Part of a small language model's weights.
Architecture: RMSNorm before each block, no biases in attention or MLP, untied embeddings.
MLP neurons of a small language model. Each row is named by its layer, matrix (down: output weights) and neuron, and shows model dimensions 224-319. Each number is 128 + 24 x the weight over its row's rms, rounded and kept within 0 to 255. Numbers have three digits each. A neuron's up and down rows have the sign that makes its largest values positive.
After each neuron's rows, "fires before" lists the tokens most often just after its 100 highest values on Wikipedia text that the model never trained on.

L3.down302:137120098106175148119169148127132083152150182099145130103133185136149135147123103074127086137124130141091116148133102109117104148128108178111138087091119132104125159117105148138138124150130112139105133164165123149160153109082143153111137157181143114131126139139138087124095145143124158160
fires before: "\n", " ", " %", " Score", " High", " Home"

L3.down390:166161118136150124090103145122128149102156126139143125142111139132151155113105124133139123132112130170095146145117142157132118124143121137114171125107075149094059137116145124130108134128130095203149105108135177116131126161155137160100161125118135120162142160147158145172127122111098128078
fires before: ".", ",", " and"

L2.down262:204155161092077127132112119124097081126107109194164164119176127115123134121138139115089107122161162145098111113129079133138146173135115112114139161111141138125143133148092136161147137099117144104086127183127107124072113113138088162153121131098153132127138117092102117137085149128157154168
fires before: " |", ")", " cm", " mi"

L2.down371:123111149120114127099147125106163135187135116121125116143169151165121108139117101155140114077138085143161105122099132159133137128118121142130126143134096162110168155104120085076126160132141111108110124116108140151140131149084132133142088139061104141114144141123150156116125108108126124110
fires before: " |", "."

L2.down1666:115096133138137085133120132095158112120185104144119091146097108170153129173097099117111146126054145105151095135133131121144127118092102131169150150090110151105140084181130116148124143119108106153140120104122156115116157135147076114135123144119127124138092128117120120098117108125102088096
fires before: " |", "ry"

L3.down1412:142153131175108129116087118163117144052147133114137144112151091096162162126111147084119120099186132092091137147130121130125106113147124122149125104155127134120179152130136149127101117106132166113153124130097115126122128138117171128111140112115152146116153187073131149155148164120145111097
fires before: "\n", " "

L2.down997:153148158135099093133106123141179179136124109121119117136166123134151125157140135091085137121138120105156109138090103144126136158131125126155146141112093138118116108146124127137136138129156128139146114122145135145167148146111125153139154132124094146157165142089118125153118117196097128124
fires before: " |", ":", " of", "\n", "("

L2.down672:127130136136089137126176128138135181144120150114126155104163098146095097157097135155129154134127114090134162100136110134155141166123141110107117147107140102139109110092125179169137095118146179113162142103148120119136073111108133150112144125098155121145118090128148109132093114141130129114
fires before: " the", " his"

L2.down305:118123166119134150123132145152108119088137123142107156135120100191132167134146118143148136143154104134135123108131125119131154111134141108110099101103129104111112146083125144122135139121153159116115115087163111094154095147152165132126114182113144121127134117126091106136126125109119072132
fires before: "\n", "|", "-"

L3.down1153:121132106157105154120137160137076109171118138116087124162126103113156099095091081080073135090147129154122105097139101091120137107101135135125143083121114143103116140149153120132101098149103107098124138116129074137173160106130148110152151138122158130145104126106148122105148091071116094137
fires before: " 0", " 1", "\n", " 4", " —", " 2"

L2.down11:106083057102123137105153132131151145120181145127139165137154133103125134164134137123162114148158105124145138156098119156142121128128126097116104137142137110129107131114146132134122140156145130158137154135125107118124093096112185142157115138119090108138161114131156097149133099161150112152
fires before: " |", ".", " the"

L2.down661:120094146126151114100151067100142114136084158079139130144164172143163092119171151104115148114123131091125088096115137120131144136137152099129131111109099106095123118107129081125125091119135169098134125174111154103151156132163137153146110101110183139134109052135087126122092128146108106151
fires before: " |", ",", " (", " USA"

L3.down150:138146153130096177124081114137154085101144078190104127082165153145145137116121110106134128119148131117099161136105140087101161092156094108195163134150128119111137085123102147126130138141124122079174119120103158108133129133150141139100131117158135082157134179109071139132144164126132108103
fires before: "\n", "s", " 0"

L3.down311:144162104073093112134092132107100135154112118132141110105137107129112106118143143129085132118126136158117160102098114099114104168153095132158086108115120093130168139144156153112171106098117135116117146143183118189118111134134128119121156164118129124151098109092118114119141212118094137139
fires before: " |", " of", " for"

L3.down1439:139143112128104157126144102146145112093135111115097123146134123129154137147107109072117146150168114146129121153100127166140106122151113112116158115117123149119129101119131170162080127121104178168120102086161109072131118141145148131142146111140139144103161141102112117125174171129118141121
fires before: " 0", " —", " 1", " 3", " "

L3.down1568:177106134101140116114124137118152146138139133112159151118151152130145167111135120170147167148156136147096130091128128131136148157150108094130106136130133097124126122093120142117141082133081119075104154161095127099191143117136116136109114132110127117135155148144074123127141142125142153146
fires before: " |", "."

L3.down567:107144123149140120116095101175172076126132110118114139091108111128116125162144127140164144129135135106117167129126134110117158133113129109147126110147138069110105154123125166126143120139117165115148126118125115110126162146119120174088119117180135128083158154112148100156102146154088140113
fires before: "\n", " He", " The", " She", " In", " It"

L2.down1721:113099162108125124101128096129136178123126112140135161119127108116138128143105116126112139139131106139130158165118105143132119095096116129147137103133113122148150113157126132140113142148125145154154125134157114100150136144127126112160090161130129143169115144106136119093103171139124093118
fires before: " |", " Wi", "ovich", " Ga"

L3.down192:124105201126110118155096080137172129151150173102127166152110120159132123134125139118145116121104092117120179117097111119147136183084095129085146120128118141143116106145128128158120144161106144139118113137146117109134157141079118158118109133151130124102147097119145114150149112155134137139
fires before: "\n", " The", " He", " She", " the"

L3.down232:104128108133103128097138125159161086150112140101098130116152145086155162109143135090114132135124131134105088129132096160120098145150122173103123113090109152086147132112119084133165141127133130124133113149133170121122155123108176127123148114158175129135084154120071135136132109112124153147
fires before: "\n", " ", " 0", " Record"

L3.down1041:113176097102150081163096147140148124159116146121121118141126139111120090136111128112155154158182176127107130105150145119115140121099128103139102131081160115110130127146132126153121118120123171131116159149151140151121189110141134140152149130116133139130135148135121156121114172120137105142
fires before: " |", ",", " —"

L2.down1193:149160074133135150129140148110143146083133139132139191150099142154123119107147105113121128152157113148124091143138128119150145138147116099100131100119101127094117136135105133095108103151137178149131089135117130125158156110162174143097123117114151069107153131143128136147148136085141107118
fires before: " |", ";", " –"

L3.down1419:136142158137173108136132153120119144141080109136121158108111095097110113128114107119135135143115099148130113189176148112141118164139127136147161126133129116151170100145135203094111101106125072136128134110157077167124107151112108121140132130136145117138109127144126091087153155096124093134
fires before: " |", "sen"

L3.down614:105126141135158170120154144119136110126127110085168109106125148125126125090160173154176096101124153111158123145130135111172127124130099124096088128127169162153123098145120113106135129143136149136072116168108163178185108144110133126186107130121139157103093069124088132119104081101168182151
fires before: ".", ",", "s", "-"

L2.down1248:136119144129131110090116128097110131127150109152139104114131098159205110070149137124088122138125130163112154106131139091079120103139123141116146151164096113130132141098113124122142112103124101151114093125156188132156165131128123122123081132136160135118117145113139142137098121143103176114
fires before: ",", ".", " of", ")"

L2.down100:117134120132122147156122098147102125143079160135073131115178182147178118109141119088073170117124106112106112089159093119154127124162123117125140074126122118083125100142135138133128121106112150113097154124157170114123142139099110161116094132121122132160138122112083162146121181088122186085
fires before: " |", "."

L3.down975:123147143148161096124114079168138089157124089156128142107090130143133153112141099116146140112115164152092167106142113111102151135116106123114150090146133110116077154099084152122169122129119164160145138144105144088119161159124134132088109105197154150099155137095146130168125137164117144100
fires before: "\n", " The", " It", " In", " He"

L2.down1592:138139097138120129134149129163131105138098134080138087139157128155130141139157123101099074161113144137131126127093132132116130103135117152139105088115142124117101156133142106119118162077105156109114133149113113139100126117069137089092118120113112153145153107084141109120100136117152149127
fires before: " |", ":", " Attendance"

L3.down934:196164127092116118110109145135124139107178121156113133094154117143137129120139133101163132112121125107161145077162125132119108087146116138108130110137110125122139150111126134142108182164100141132108111135150138115161141121062140144136109144111131118131121129115098121150127157140119150176
fires before: "-", "\n"

L3.down23:155136138151141125113107135116138120112163107089082137084141135110128193117141123157147122160127104130142157147091160164118181147108127136115095117123102130125131114086157130114115122107142113124125172143129142166129139153129129140137134134147102092103127132161093140144092082124130161099
fires before: "\n", ":", " of", "."

L3.down1164:112124174108149125130137123139139115119093118120127152118155132145111139162172205139117158133207143146146120118135116138132114121126114111134134162136131120169142097120163118150084078090129161109097104115184112119125075129107103128167152123130166094135149114124130103104119137121145108157
fires before: " |"

L2.down1305:153124115082122161140111107107103091158101141145120114144111109095123120145157131135088118129156114118136138117098146107105183111130152092114139141113127112082127170148128177108114145105133129108134146177113060110126131112115102137143147136161137128131131129114140086100141131111109129134
fires before: " |", "\n"

L2.down1219:129094102147153158108123113150121190123150147121153146104126129129104096072159091152120124125143147160104144150088160142129113164125147066084115147143143137108116114117144123137184135178155101131118149113118133108151089135151131139149159089127102099106115168132113158075126129140089115107
fires before: " to", " of", ".", ";", "d"

L3.down135:077151144127125107132131127145060110139121106123183127122131103147155127129144170090118118130139170102134110101128121103127134115146115139164154147117098122136104132130138122134114085118119203084156137113164112116159105089116137110137159115127109083158117144164130124154108124146112161148
fires before: " 0", " 2", " 1", "\n", " ", " 4"

L3.down1783:130120112115095121112141146103134131164138131088128143074132118151135142116116162155150127079127171132154136101118117186110151116129077130092160157146121090152107116138143091136138113118150116113123104162138172134134141152133104072140145139137136156118122162138109131119122127134141133086
fires before: ",", ".", " he"

L2.down558:072107137121142118091164119119147117109111144103126119167099126169077116147126151141163121103125104119155172084115114129172092091141107082127118160139126111142162119115120167093114150092150131107149132115124103099096113110085099096150141137127117133102172130124132141156139177103128087111
fires before: " |", ":", ".", ","

L3.down1575:096147125123116109142121120136153136138113150110152116137092147136129137211150148113137113158152087075159116145135130158158138120141153113124140136112135171121130138112149187088127096112117120123124124120155153133130114134112129113177126116094091092139092155119100137125131132135099133151
fires before: " |", ":"

L2.down1375:123139092108129092104142143144106090114209088176055143152138108138114099142122086169154158131123122122208142142130112114138153149093128105120156127129107107150157109154125146150159107152138146129127141100132129107134139134187154126130119113178132100115140118091107103091127159158083133149
fires before: "|", "\n"

L3.down1139:111127097136116136102119090090122151142132075143140135120140154129143109119098133096134164129134131141185150131123133136125094114120136116182156145120153150113109114177132128136112135106141116122123122123146171125215156086094122141143123123120127122137114144111104119128122149129120060107
fires before: " ", "\n", " 1", " 2", " 4"

L2.down797:116124097134108124103160157124121129134115103149167104166161154113139198154117123109108080138149138142099112138134148167126160110142107082143181107135144119106100082121150143132091114094120123136153153134122136105121097112134131132102141137109151150138194173077084104134128159129163163102
fires before: ":", "N", " /", "W", " –"

L3.down1471:136123130128126115159138169105108082148125093115138139134093120147129133127136069125164080148113075135144113125140125126140095144136146154143138142106125116091144103119133120069140142141124094138117139130137117126140126149071086101165155089082116146145101155168132101079124114116101093119
fires before: " |", " 0", ";", " Goals", " 2", " 1"

L3.down1426:123116118109161171172141151118144111092150108116130134123141087128088130152173152098155110091093133137104117158144119120151150128176156200111124139160150107130111134163128123110132121136124122101154118108111153109141084161133113152136156106072128155151115144117121132079124090104131109098
fires before: ":", "-", "\n", " and"

L2.down1264:153124164140118101143131101137148118148120153151153121128090135094113114110114162160132091099189139159079106095106112104098156118174149138161113152146149108111152113175150107097090143096115160145106108141149109133148104127113101136136110086138154146117155128092131154133131125114148156153
fires before: "\n", ",", " ISBN", " |", ".", "==="

L2.down858:123125128133169143143140137129130106122078129103121119131135132136117168145127090093136159132137126148173121187110150111151134149099109154127153092107122122092096154165136152138143135126159136155133141149143118091143131102124181113106100155149171131136124146116093095138142153064106130138
fires before: " |", ";", " Sports"

L2.down359:117154129139130102099115127153139102137130108102143171117127104147140139138147160156137097131160110068153133132119164128109161186118114143178101122124109135116107143146112103152144112122152195122141105121125145123135163134128156132107160126109151171157105164131162097167149129116096162133
fires before: "\n", " The", " It", " She", " He"

L3.down221:128151105077106137126129139149140133146142153131105124162079097115148106153121178121131104162125142118141170138137133083124164165108109083097174147118162170102120112140127110130105118115115099096149061119120160141088167146155081130124150113109088134127104185141117163105097119146128125117
fires before: " |", "."

L3.down594:134133132156099110129093138157107107132096112121136146152065117139143111107096122118118110154115111130102192136123135138130148107101092124148080146088110117122127125129119128126139105106114177120165136093124134099126123160179128167128144114133146124144124133100144099142131127139110124100
fires before: "\n", " The", "|", "-"

L2.down1325:162162079117082116125149164145136091107103159170129095083134113147131111120148149135144114114112182116092092105141150061154099145165144172133132111127096123101146156153135107137164143159142176093103149126131078140121150143116126134111115071161190104101139144083097170152140112093156138123
fires before: ",", ".", " to", " |", "s", " with"

L2.down1245:144145135114122110119131140132087129136169119164167115094167168097119169135167137104104141093060106098122153098130121143138120112161138139124140121104128117150106151104146088088163125149106069102097142147118155155134083106124062162151115142096150093156127104134134116123139130135166150138
fires before: " York", " Angeles", " Mexico", "y"

L3.down1117:111146137137129132127126136135111111115121119153112117113105159109137156122132132134130146125148121130111163104151147114125149119108120124112124137138136073129110105102130142141146119135150140163115085137120123153106151175123138213128124148117166139117120130142128124109131143145128147137
fires before: "\n", "-", "|"

L3.down1516:105137133116143141153133111117145106109104139138143149148126126105146125148070102126163155100149107119129127130113105087164155139149098149125128097098117107114124143102122137135068115095105150097135136156121155094082131132121085099164167113127159086129112128096109143087101136099153107132
fires before: "\n", "---|---|---|---|"

L2.down1038:154120131117149115101123176150172104150132114137120132109162142148158169152137135144091146123110135113153114129112116153130138151159096140154116140109108116129149116127104114112167138156103106153129146126124146163125150123118141138131121144121085116103139149109133094165138122136131127108
fires before: " |", "."

L2.down570:101105128150107165163120112083155094125142134071122148118115094139136137127149112123121134131098092111107106146099118119118121143121140133114116099109132169130163159113140096091110134143107160107130146122118100116085152115072118106133131134096106158125094145103168118115140130113138142121
fires before: " |", ")", " (5", " (", "244", " (4"

L3.down598:087126127168133130116096107121152164102160145090138144134173174105112166120156137150140079137104129126182114175138132116187110113177118136126141157100103125146123109113121116145123129111113105124104131128129140106108120109132093139157139085104101134160146163183111125155103089080127153176
fires before: " |", ";", " League", "-"

L2.down1495:187131132118101158188123103143167099128129093097120160089099158166142118094100101139090103168129133129128124118115133110111097124105109153158136137116117116106076109126154096086101170101132168135136102117144161143103167106126110136118119125125183129130147137105124165135078120089140122159
fires before: " |", ";", "."

L3.down788:084166105102136104116107146132076141088115117124122146121108113139169153145123140132105146136162070119134107113157149141092134094110142133144117125121117106125127171133149153104112140157128191151160102108168131150165119152140160139064127161108166128120151144113120117147148102159111073127
fires before: "|", "\n", "-"

L3.down913:138171100095153130106095140148109126104129145088135128129119111121090135139149145108068112159119118149095120161130120093119099142125118123109112126142130084134112145094110177109148116100137150095131106088110131100114099129139131175113128138136117194124170166112151068137108121096115138142
fires before: "\n", "-"

L3.down1693:148098154113115126140132135084114095125111083137107109112153147100130141162152099147152169142132140129135107133135112066095094097105110147105144144128153109136153132128124104112130120114131115176090128125132107100089107135147155147140123134167117143146143096090123091135146124083116106113
fires before: " |", ":", ","

L2.down1564:117140140111096144107144100113111119087152106107117130107140125158157128149128146099158106124118108145131148100122174127151142069112128111103112122135140110103111165133118172156112126154145199147176130090142133109147134139121130097115106153110132151086151062109148122125138141119154105169
fires before: "|", "\n", "-"

L2.down1780:138112094135091089137158134111120119147117120128131146147140138098113153090111142110111088127122102098093144104081140121154158125160145135101138076150108139141160123151143109108156112201139153140136143094127071113092127137139172175162142163160100115157136135115118112121118143119121122133
fires before: " |"

L2.down173:170092149101091116137146148106113142114127103162088085152094115108143136138172175097108119115178132139141150091115097117141153109198149164138136131110136123139147100157146107092114114121120140121118096143118132148088117150158113153140133066133144117158118072081169093138154130112151136143
fires before: " |"

L2.down1229:099147141086119114113119098117156120112143091123125108117144125122155105097134130106139107147159096135144115091160154120173128081113115134113139141128087167126086138129149125058132117116062130111133127117172146180098137135080130117145128109128186132155160113088104145128110146108092115122
fires before: " |", ",", "\n", "'", ")"

L3.down1513:156129094116129103126136160126119121125179066112103122133151155126102142127139086170156119110098127117123124124090143190120181138122160101128060120132121154153125067137114151137125169124096146125128113123064141094174126123171146139118115119116130125109136113125149112119136130096146110134
fires before: "\n", "-", "|"

L3.down319:128163146133098149120146121103147117136137116151131138077134104110142128154156160114108101107192142121141135118120111124075178141157139130088111166169131110139160151128080149138102129121136114126102126159125142136144142133086134131104105140115155114130142105116131114111160125106156154137
fires before: " |", "s", " m"

L2.down52:173151116100094167157134099107130115181106132116118120131142095114125110106143189132111076103139151115118139105125129103125161153173115148116112130095201111141133110166133128115139138139104121096140125133130100162115145134134118178118100131156114141169145095089117119103112105156118118128
fires before: " |", ".", ",", ";", " on", " in"

L3.down1665:102137126071152130146121161139168104108153125078195148123126120154139085147134153123122137126136142119089131119106072123089151128147152169121117102127149145158156098126123116124136112145077152142098166144147141175151131120107117122148129132142116136157136158139148109131137117086125134139
fires before: " |", "30", "th", "\n"

L2.down1750:112158126102057137118100131104102121093147122165135123105142156147150137097123139107165121123122124146123122144139122108131128129139106128137067142131127099102120135176105132135135125135121123142124144080138167125134158125143127134113083139129167142094126163101114180127140096165132147124
fires before: "\n", "N", "---|---|---|---|", "E", "W"

L3.down314:103171140162082164057139127121115143107148123114121118132164123145152135150092106086164094132156104145116198124125173098163144129135124108109141126130143158106105130126162108082099165117134127170161161112101140107107124144116131160117146153129116095127110111102114119135138147135115075121
fires before: ":", " code", "\n"

L2.down369:155092148153141103107129200142163109127122078084111127124108136093137158131155107128132128060140122110102146129139123101146170113134139097108126103085129082091124147084109177102123102125178148137090127081105086146138149121128111126140103156118142118104142123128113160127125156133112085148
fires before: " |", " m", "\n", "S", " Indoor"

L3.down928:113113100129141119122114133103143104133087087090132161148123134160130145121156141113112121120123120089115138155139158127110149143164165127124100134124141102170127145124182110114125159164134170126124113114114090158155125133110082090116140122078133181127120153116103120139132107105136153122
fires before: " of", " in", " and", " as", " States", "\n"

L2.down1301:060177076118137153109127135108147088133107122108155127107112143142139096096172124167114122147134129095125118108134141146124097131139156120114133132130125123116104171136108136099134142113144128148107125121094123131144134131113153111077144129134170134107120130150116108140150140110156148110
fires before: ",", " are", ".", " is", " were", " to"

L2.down479:124149146094185085134175127121125133135136158137142133154120107139125101136145125102126141085144140106131105121127114093130138143124158133127085152115114141135115137114157135101119095112102148164137120138144103113129139154148102112166155124079150134090136141145125164125153090080113103128
fires before: " |", " –", "\n", ":", "S", " to"

L2.down1327:146119107130115081144156126158147136184123125123124085127113119117140154159095129153129127101129130106136120090155109134135144100120088090151110147127167138133159096128133130131123123104104141098118127147134152176101130118100118124130111109127102137142070119114121163095114107155135128131
fires before: " |", "\n"

L2.down653:119205075089156144136103135116170141111112136164128092108139154134108119143109103098128132093155116132114110119110117112189112100105110105101121148125179132141158122128131097155135142101124199142106084117132085169114122144131140157152125114116127129107159151170090106143104180107154122115
fires before: " |", "s", "|", "ob"

L3.down112:093152124117131168119110179134106093096149179136130116097097146119147079092164123091085103136142151135099121117072112058124155107167117121167122087107088102113156132140097119137120156132128173129132115140132178103142162135113133112149153105130167065184154167079079120080138133100111154101
fires before: " |", "th", ".", "5.0"

L2.down1565:106139135104156108105131196152140109113151102132145146113156124109105155153150147121127119167113125149129132164149111160126140143153103154104126100117146107114149154093113110105155148141156078160108140177093118113122085099167101157145145128138078135103122116145114115097127114159123087132
fires before: " of", ".", " mi", " in"

L3.down505:111094134135108143151125118119167092165114160086113111108171157138127092150138175188122096105135096162157172155074131133108102136138115107136063101133129119101193119146128134102103179082154155157154129120145081151060151107100119139111151143106140098150106101128175107112128108119159172177
fires before: ",", ".", " and", "s", " to"

L3.down1601:105111179170162156072063124145122117133160103091115140110138116111175160117121120133143094121139112115137135146135124155122147189140136133154167126153136135147125093092161123145133135134131086142128158158078141108136172141081146149139124149145140150147141116139140123148133168195072138145
fires before: ":", "\n", ".", " ", " of"

L3.down210:090171140196167135111110142140164162156186081170124129130111141127104083174112140114150141116129165142130158123178112118105139138098146080133124113157158155112163121086111160145145100121134129080134138158099196124089128131105154124129131103159121133150092133164131131103160132125173150121
fires before: " |"

L3.down742:137141147160158122148131174131161118081119139150166106165151101170107151185152137132124101106091154120103156137164117140137129134058124135153157134122106156099104107128167091141119103149116124096171153117126125140065132117114102118134126152128166148154084158140174137109165093090137133119
fires before: "\n", ":", " |", " /"

L2.down130:117139129072161140132152114185132096146141101138151155106097114152127133115186129150138123171145105091150101155104155112112138133123130113148138164152131094157106143113101146134095129157141156125112124126120150158139120115109122138122117126130135151127100139141164112147094105140103147153
fires before: "\n", " The", " She", " He"

L2.down150:131124126149105153132097077142154134115143163128168138154133142129153103085128143110066128103139131144093141126100134088150140123171123117110151099142106128099139158120105140131133153151159106108098159134101123132144116104132129123173142133130095146138131158109107149115114200121132176115
fires before: " |", ".", ")"

L2.down177:102105128163104129107062169132127127124118129109111142103151115132127197114119122145148082113112118089098127099121162131117153120170115110134135148143142151123099125157158140109159129095111151162128152107101129134120128116140144134141105175155172107123117108130104128106129136138128133140
fires before: " /", "N", ")", "2)", "W", "E"

L2.down287:156140119124131087107098132121162142187153108101149109090163130100148120128119163137091086132116165140157121141110131128111115163130118145154130155136142135111099114153088157151150100088100127127134110139143173139094103144147131159126103157164147135130156149125113139101136116146147150106
fires before: " |", "\n", ",", ":"

L2.down1241:134117130100100173130114107122131094144113131130119117144082111170178069134121124088112106112165112144104102147122082122103145150142116120142140151105108100138121097146127117126117146136145126134130150135144104113128136124128118142127143131143128169133120102075117150119075129131096162126
fires before: " |", "\n", ";"

L2.down1310:099121122091128134103132169117115135094187164141146095104175109111126128117145144155123159115087145186146114163120208121126114132117158107120156167130150114110142143089135115151139084166091102147105092131131105141099144137125126122085142150122088138105110129150125135114146142105151161151
fires before: " 0", " —", " ", " 1", " 2"

L3.down404:145131193141106140123144095090175152140167117124113125178101136140136079125097122108099164118158085139134102106116114120110134145094132133155122163152115120118139119118158140161108174107118124116152113192175129101157132114139128123172091148105119152136158155101116125109145139128122110146
fires before: " |", " were"

L3.down1431:191146111156148121087093092147146129145097081125103139107076155124106096083138115130132103135154120127096138123125113115152140144089106101105141131120138138100104117111101139122108123109143148145137121135159117092112156137116143125123136125126150167124132166080145112158153139111084138113
fires before: "\n", " The", " It", " A"

L2.down705:138112170163137158147121089126105169137184137080142135129147118116113142121103153138126122138097138107120149117098131135122124114106132118138124198160115123161151096065126136118084143155105111124101101134107160132124097098076125098188094112137128107128145142122144132132111127149149116128
fires before: " |", "es"

L3.down1133:163123086134138101160143112134137146151102155136124110103105152131102165099115158164075141114129109134126134115133121123111161131155120072135082161134145088119124118126163152095148184103148170156162078104142133134151147153115108177104125117104173148146131123124138081162090099107136143119
fires before: "\n", " The", " It", " He", " In"

L3.down36:121093100108069129130159130154123103138139112177119147139093143114106090088130140090144137152169122149160091092124121113146133090108131097107088141139091144120125138164149140130118124138123135104090094128134151153145131112138147126145164076105116128136106132131098120114075103118136129134
fires before: " |", "\n", " 4", ";"

L2.down34:085125090159097155150171143088130158170126127117152128170089133113132139134150138094138093148185101116090136123115097145068126116162128153116120161124147103131144118138151135142090144159167123137122146155144111111082102123137122168125102122105149135170111145117098098082126133130144116169
fires before: " |", ";"

L2.down434:135146110123116110123135104156182117146144112108168147114130140119174128096099171118093103157143096102110145152110123087142139179118129110163132129129155082126117170120067116112104146124114174130119120147107100130137170144154124154106135111145148140120133162079114114148123117165094171138
fires before: "\n", " The"

L3.down1213:100158115109085084130117148129073114122138104098099113121128142115110100093113111044171104128134077131105124093110123147139137102124138108135134088093100116145116149138140116110129115126101167172150108097142109109095150147128117133117138143146127112143076124106127145123152154134103082104
fires before: "\n", "-"

L3.down1009:148135117088152129104118145120127109084168151139115113131126129127135092120165126139092138147155117133116155140139107137074124110137145107118106089174099103111111157125169156146118126134139176099168105147108134123126139122167114168095083125131157115129175143091107125141134147137137122126
fires before: "|", "\n", "-"

L3.down1061:116147133137158124135165114084112132120119105142125131093129131127086200117163135139177114115094157108131107106106114096144126144158147154143168090199132094127127118118163181129135114149152185118152094131131133112125144133132171142097084142159133137159120104096138102124110144124138163159
fires before: "\n", " 0", " Apps", " Goals", " 2"

L3.down1554:124112089115126125096113130147152098152121137144075145081118165124146133112172126125155139113102134157128095093122171169127107111161116154143163101092136143097087095127115115130168111109092119140102112119125190139115130130087108136150095120145166128139107079125089130120162101097095147119
fires before: "\n", " 0", " —", " |"